Part of a small language model's weights.
Size: width 512, MLP 1344 SwiGLU, 73.3M parameters.
Architecture: RMSNorm before each block, rotary positions, no biases in attention or MLP, untied embeddings.
Training: 465M tokens, 7099 steps.
MLP neurons of a small language model. Each row is named by its layer, matrix (gate and up: input weights) and neuron, and shows model dimensions 170-340. Each number is 128 + 32 x the weight over its row's rms, rounded and kept within 0 to 255. Numbers have three digits each. A neuron's up and down rows have the sign that makes its largest values positive.
A block is one neuron, or neurons of one layer that tend to fire together. After each block is what it responds to, as a language model described it from the Wikipedia text at the highest values.

L3.gate118:130088125160137155111169057135122122120115141139142145100176073120144112144138198088139197125156136123123164111133114140145090074167136096127127101159092115132104129068086121128107108110115065161114140110160137171131151170121193152140153125171134096085130209115137159157150106143118140109129129104173091110128166092143149087055108116132078140147110164133038119129109158148107125151087028130127118122166073115108142155124112155119163191117082130114114133170151106113084117095148104066144095149103079180129144140133
L3.up118:175165146066069145076098100170124128191156170083104123171139127105097084104130144130121179142065053106110175157140120179126117165080110108138183146097091134095139157107120136111153058103088122088069145144106105131117128146134128121165078169124136175123126078164126154122130070076063078176178094077168111139157092134173123076122127145107137153146046118088140154149159122148128132150165117086123114149110179146140133149133138174146090179153083091124118120154106142154161176157203155093165174105104169097159134116144
L3.gate185:134150093133158091156183180137109079054140101141102119096120132061163164100148138145109131130093113064095154164091095151113155141120111090161168132101174136100108086131129163142121164125179108144175088091139124121167182098101147207150088110121150115105170080140171116107118161094103121162131155148122134144167110080142161111144137173193176136080171129139110167138101155087141150123131142210141113113087145180142056163093133187199172137109101116133121144139096073161085138206118137156119105139121122134210129132159
L3.up185:117126155074135106143118092131148129088115106149131103139157136056160136151101134144121147119073216122123118069182157159153136121152125154084104124108203121129125090050121190085100123102127078097115113156115172162087186057121151140153129119071147136157123152112097093107161108121078136157130111139092162154092132116152110113172157126151096097036226082145125130123137105158157132127178046170169088119127157127118136189158124134117055101159089179130154091082105077159124123107164122168169214115156070121141117131139
L3.gate200:107095091115170133079080105111123109132115090167087136136173131080138126104101120082176164093130098136184111072128144047158132118134107196070155186124103097089129112148083142120137123111132132122126129180117120178141105072144113119156159105129159076085176100164112103133129078149117144189122151166103180152152107071119088131101143107119069137167121105142126176178070149091135106128092085100095111167188105098126139082117177144171076140110167119065066149126159140125084122095140114084123148112149113082093152121139
L3.up200:144163112087210093124171049221129137140115122139153102120115101167089136131144129143123128132131105143177082106121101127104177139111129108108130158136125108194145104088111100102154152129083195162101128124113129160169118105180142126161184132127134117039119086129116135132139115147101137167155104085157128108136131116179040121166098145114178117165206143123104165200123113098184149099128143089127154145163122154161187132173116126115085134125112126126121139147149110138076132139152061155190131106165142179116175204078
L3.gate542:110142110171176098143154095103100118184160109166127053126133116138163134163049145179098125120151151170136118092127048157101154206116099127141185138133118098167133142133145093121129122134097135101136128088102082162093093106149134104109085139116157112180133136079133167168160177064106078159191092087134111136123138151126095226147130121133123141111089116096090123176123077128166124150135142143085157167120117088165114172142158099115089149129127087098147178146133138051121123144160116116153150118119100147122114155131
L3.up542:161169138083120070123168171161109111146139124125077106138172117123164151156174136148124146136114170115088113148175066151100201171134151124123145126113161137147115107152140135081132140155144086121163146116198134142139148116094159087140119168123142157163202119138127134098106095118080092221157171099144122132159179104162099136164082171167213121111172129079118159158149178121123112095149108151086146085088170106134095136120149150132107107172127125133157180145145144134179099104147114129111157133160129143148122091123
L3.gate678:146133100135043161108112122121104086155072120125063156144124156057115142111146095175082126187081179152158165138144094139159107147095131115124112082130097141149103126113133130181110061129179120122151150112090123145126112158152153099130134086148080052168098155172128121141149142147098106136171092092183131161143177161064119126132155099142119066115144122141123143118126102096103081129114106181100135081121168157107105100131124209089086156127131164089168189098126162115141180119139163137087111125193123142149086117117
L3.up678:179132105170127147115180130151133087190143147188146139043143118050064110148143106141096106079149169117175126194122185145080089131129156099145171120124187158120102159111132135153121093066102074104113152105141101107120117095108171134169100133153106158158076174127077107073131162154136129147163095121139185146184102158138102166129078176119135083108109095159170134158149131109168081129152108088137177182098143149119148165085082146077101092142097172091095172078113083206105182112150145132108128148141171129101130162144
L3.gate812:137140154213163092162167052131072124173135125106122116144138122130132137108173108121121149115128101188157144129115090119065136155118063179164113119157097190157135167146191109148119148101126116121139131118129109077167179160109116127109140128092153094167186150155163097185081134145089071183093128146110075178191137089146169117147128115129094140165128105132081151080171127127124106084151087155151077092131104143129155130077134190217112151101194104157092122117098127143115179163127144129144127161146150065094066157086
L3.up812:137062092137106091127115085131157124133112144150090142120086141077095110148197111121139128130052133092111121203130154132105101090046121158119161096072163139108183152127108096140157187091162086145107114155142085175114111097167127138099091152166151147073124128167183129100119112062088101110139134155084139148084099059107097125168181139092174094121155170099132189123142147149103134125132098137152170090167092165119178116067091125183196069131190114101125167150139131130148122159161162145124092131122116090141130078098
L3.gate895:183147156115166152126121173141177074144097110111161131171063117089167082074089111172114160128120104093133154163157076153106145183105127072149147121155076157152105092176129170109134107092160165068100144104130133133112208160084067098126202112116108123142086126192118137111106072104114075136142141111108120211120092091144073137176134100158096133095137193101116073117115123142177143135154158141090174172100148090153146164161185155140106096135121099063137081134139179095110180109096174162130139109118145112163080108108
L3.up895:164095060141124095081174195148082134110132224142155085140150119106176111128049120152136045134147164119148160123092156134083155121078116104139144138114112132158045172131135105139118094140121133127123118100201121240065105118135189071127118148161084142147133131114097174163134067140100122117078090096179143173133144119176148151154123148172050153209126087110130126196137150104127113161145127094113159171126139062103144089153108172156107113100139098087121145137158143156092107174182109086069181128115139148145105163118
L3.gate1183:096080142124077074129160130131151075179110103137142117138139116104181118142142208214096134135056132147143147114132080043151152163167174110153185121167125074153030105176125070118133072149066126116126148154116171124109136137139179128101106120072156085199186133139137166124167038092061058119106129118141108151150117092151127142169094130090150132136130120129157098143110169162158103153111131086092183148094120125162114178100145109076116111142085165072119154141103161167134125200175169147135138128108085100158135147109
L3.up1183:112165097158135086102154190130099120142125101164098119086144140153077214120160117122119130083208150159144118183132139092114098132044090092096147137133161201157042117138152119088145085138113146066133114137179146143120163159118150117122134126134119123141101171138135104080169090090119073131153111133191174122121144078171065124153103109133121109107161112115144122120102129159112117129119136125135146131133137126113131194123119101103159103182127073134128187170077119147134164123136133139152185145135138156150156165101
Description: Verb after plural subject

L4.gate245:108168130085137116140135100034137093093097147150139072126097129072136124105175148128129121179172119144129169154157085077159213132162185175064137126118066108133106110176133088085148123144163091154161221208104097135166135115161166160138096103151088130091149103131120114181155130096069152163111073107159148128089106151081103154139196132205138120105125111074128085143064118144144129112093089133144186043133083155166123161130125189157108117139146159163077110144093146117070075114158174105070080193078130152116115137130
L4.up245:129112125066122105155124152144121102100104119141100102082087090149192076092172186145129112081134120087145135116163172140112167147178177154128092075103101055146104140149090093092137143155059143156125086189167097106158111120188133143169122144165107151174132091114096157132164147114149165124127122108145122137114104105121219169123157081113129131063159116085125094125042147183141146104155119176114133117132110154126111109138143226125144123110147121146105133151119119126167079133148097101100147156132170105106045121075
L4.gate271:109156101141133127165155110161069105097085175123106120135144163113116142151134134109136164127157145110135121197088105080119175191176079125147121111134110175146079109115138070075150127142142163103146104161156150138089153103104138112141123171180177117122115119125092101137118131130106125100146147134136147234141088133096137135158140093081159130044110141073118115076111096072067124128101156144131130138134042127148140113092201170148101115134143090070150142129148085118068078146102158100125156111134094118172140161147
L4.up271:067171067118116099153144110158083102061098140116157127138091109131175153136145145141139196161149124103135153149082122130097135116174115100165058132141150161138114186089168114130147115099167148142127136098163145126152126079131109139116096146191164149147132114092050088139149099086141153155097173134118165178121167159161138114115051114099128107095168153085119102122160118126067107122148139153097143154162133136161166085085178138158152138134082085112171151149121099130093063157141103092173123132172127117193122123138
L4.gate289:112135152145147144153125090098110109134113144070105153097088152112147135123196166103132139154087111126131128180104114177144200157167099077100138126140153123159115139153122094132095166089132105181149157117137107115151164100117160146189055161086080102033141228117164128152164076097137151149137074138126175246116068173127140118127099093144141129115053156082130111131106114156098167128089111160118143195124107143109125125073114195104166110123142112136113164057110066088073117138156188119203130157148091123148163115091
L4.up289:124100168093174116144113125122138101102143133106109153160112139115170047199165135079153176149069170155149066135192157141173161111095120125113119170119142126139129135120106091148063154149113116117079148107142131102134174139144122225115128145102147084076092165100113119088080144092168115077105151141084134112080113163101118142143128154153107121179070151067128135161144140185102160162084122176167116134162170160134169161124133105101165118144130155121167123130099148143126103098135193122149165111191132176183229101141
L4.gate786:086154159138116150101168115151163118106099118225140130133107163100099098130173126159158126144100147121122119104090068155146129128127132167124150119097098087089148102067185140076191155154085121092068145086113164124142127069129131155088100154166145109110149144130163150163099090117105143099122177151134156177115124144100122093158133172160124176136163143097121150109064133138133168167084111184133071162130053151137114121178157142140138108189141097159147102144119180169100141132137110166140115137120147165128159102134
L4.up786:125222172111150127144181132092104133135168158136166128090095139110094118115166142110115073171128123119135129114056025141101105133154132135114085176090069102144080100184125142115116097134110068132199135115160151091084158090089169146106134137110161072139159106175147173099094161066149158127079192133108162181135135074053159138122109145168149137061078184087094126130084109137106141119145100174104124074162091151135131137139154219189126111129173082151046086144153126136114138087140179174136100155112130129137135132107
Description: Creation and origin verbs

L5.gate228:182137127153145159105143101147061178099139147174118158151130126068114127065139138144152095123132160143086077139106089124164131172161143125140138119106107084149144113182098136082147130167142097065160140064126097109136163166152181145127145159088093132179135127120170141134166164159079159212102085078075130101087186101170115098116099118152147196117091080094136101163169113114171177103142096160137098113139174127095105086127141152150063096077130156109144157082168194129120106134123092100143126142153142183150131193155
L5.up228:120087122114111092127155047109172126187144166093128147100128136150167119140108133170140100124169175185100119144117115132149169175097166154104144112145188172131089148135160092100101106098135176101108153156139136133174091114194105083163134168120133209153117170109055150173178160121126083088090118093096068098136122139054123203075103136106147154107087146111144129110157048124162105196126149143150198192150105086147108076130128124103115118069149133114123135111143152124098137114122185138176187162141097153069132139145
L5.gate1308:132207165156126114139161150164107115125137201134200098164139158088127131133121173159113069114085174162076069155141101140149150161122127128114100168163139154127140102140129111090131112180135130079103155105103124147142156132129161103144141245101090078093148128120146140151173164109095192182119135073138145113138155082105150074109120074068152117158133089100107107152149096166145141116133092166162089136147119139138095084078146130168139072121117158111147135106133119112131115139092115076130151112171122188117084198169
L5.up1308:166139125114141162148185084104138147173123212119145118154071119047155109108126120076122163094128111124138168129148110132216190144092141137168123154096103099120145148124156081095144110164120164110143051161143104138151081050128135110122178152116141180141100174131112148127129183087094180130085095083137114117099119106184074092137119178097073082144119149113145140076147131116122119155103132141132156113095171100091107079081095178180085107103140199111153131136093159108085097099132127106150135125169126177092128202159
Description: Main verb after subject

L5.gate111:198130122070095184132112096093146103132102150094139091160096129096126067123170132155112125111145081149125146112064125186095084142197104131136081092109104128089067108145133107123140154081107108089110131226136131161166152144201094101105060147133075109119102108097055156085107159105110093118129107156112113092049152111115150129017128131108158099128147136104132129112122165133126081172084206124054143145117092128087146138139093154113117160137095183159102119153086130119148102142111145151146083138176171083097175124102
L5.up111:123135171141047105142139079114176117213105144170171074163146167219159094146137110119130150150079157139119115129141175153148123104149180151104173123104129091108133065151092135139092106093139111141126126150150168185088110126128160093151175093146120187107106160164106138105098104141124133116160130098086118135120088124112102126076164119140102086113146128158120148188121122174097132161102175107151110146156153130054137132132101154082099112112106153118140149114115195130125110195173130179092165144065139131113131098113
L5.gate752:064160099108054113085124124109150113147077143130095117104109079172121109119139078181182177137160104133137117134155145117108222155105087124114136187091059110076128178116118113083131155104137129147146071100149097094113121087115111122051156099139110202154038120145158152133112113151146150103162097076164147099136134099134165105095146144047119093134099105155121108204194145171154150124092141087099107180169091187166145150139094146115174103089090119136152101149148125136143175148119124127140126124094098081107109085098
L5.up752:105111112119123093017120148201113111143109097114093123121203152225126086148143112131127111087114097113141171134131142141123118150133223135185164117128118119062140129144143095139136103155092138222128119144158142077111121158142178145161164174176113174081114117139081157147125102142071139080154194179081131080088149125149104158128162157170146087106099131166120111091132134092141169129111097107151131094206165082062127099131077087106114126106154073123185047121152123102132131090146179114174179108143102191160087146196
Description: End-of-life date completion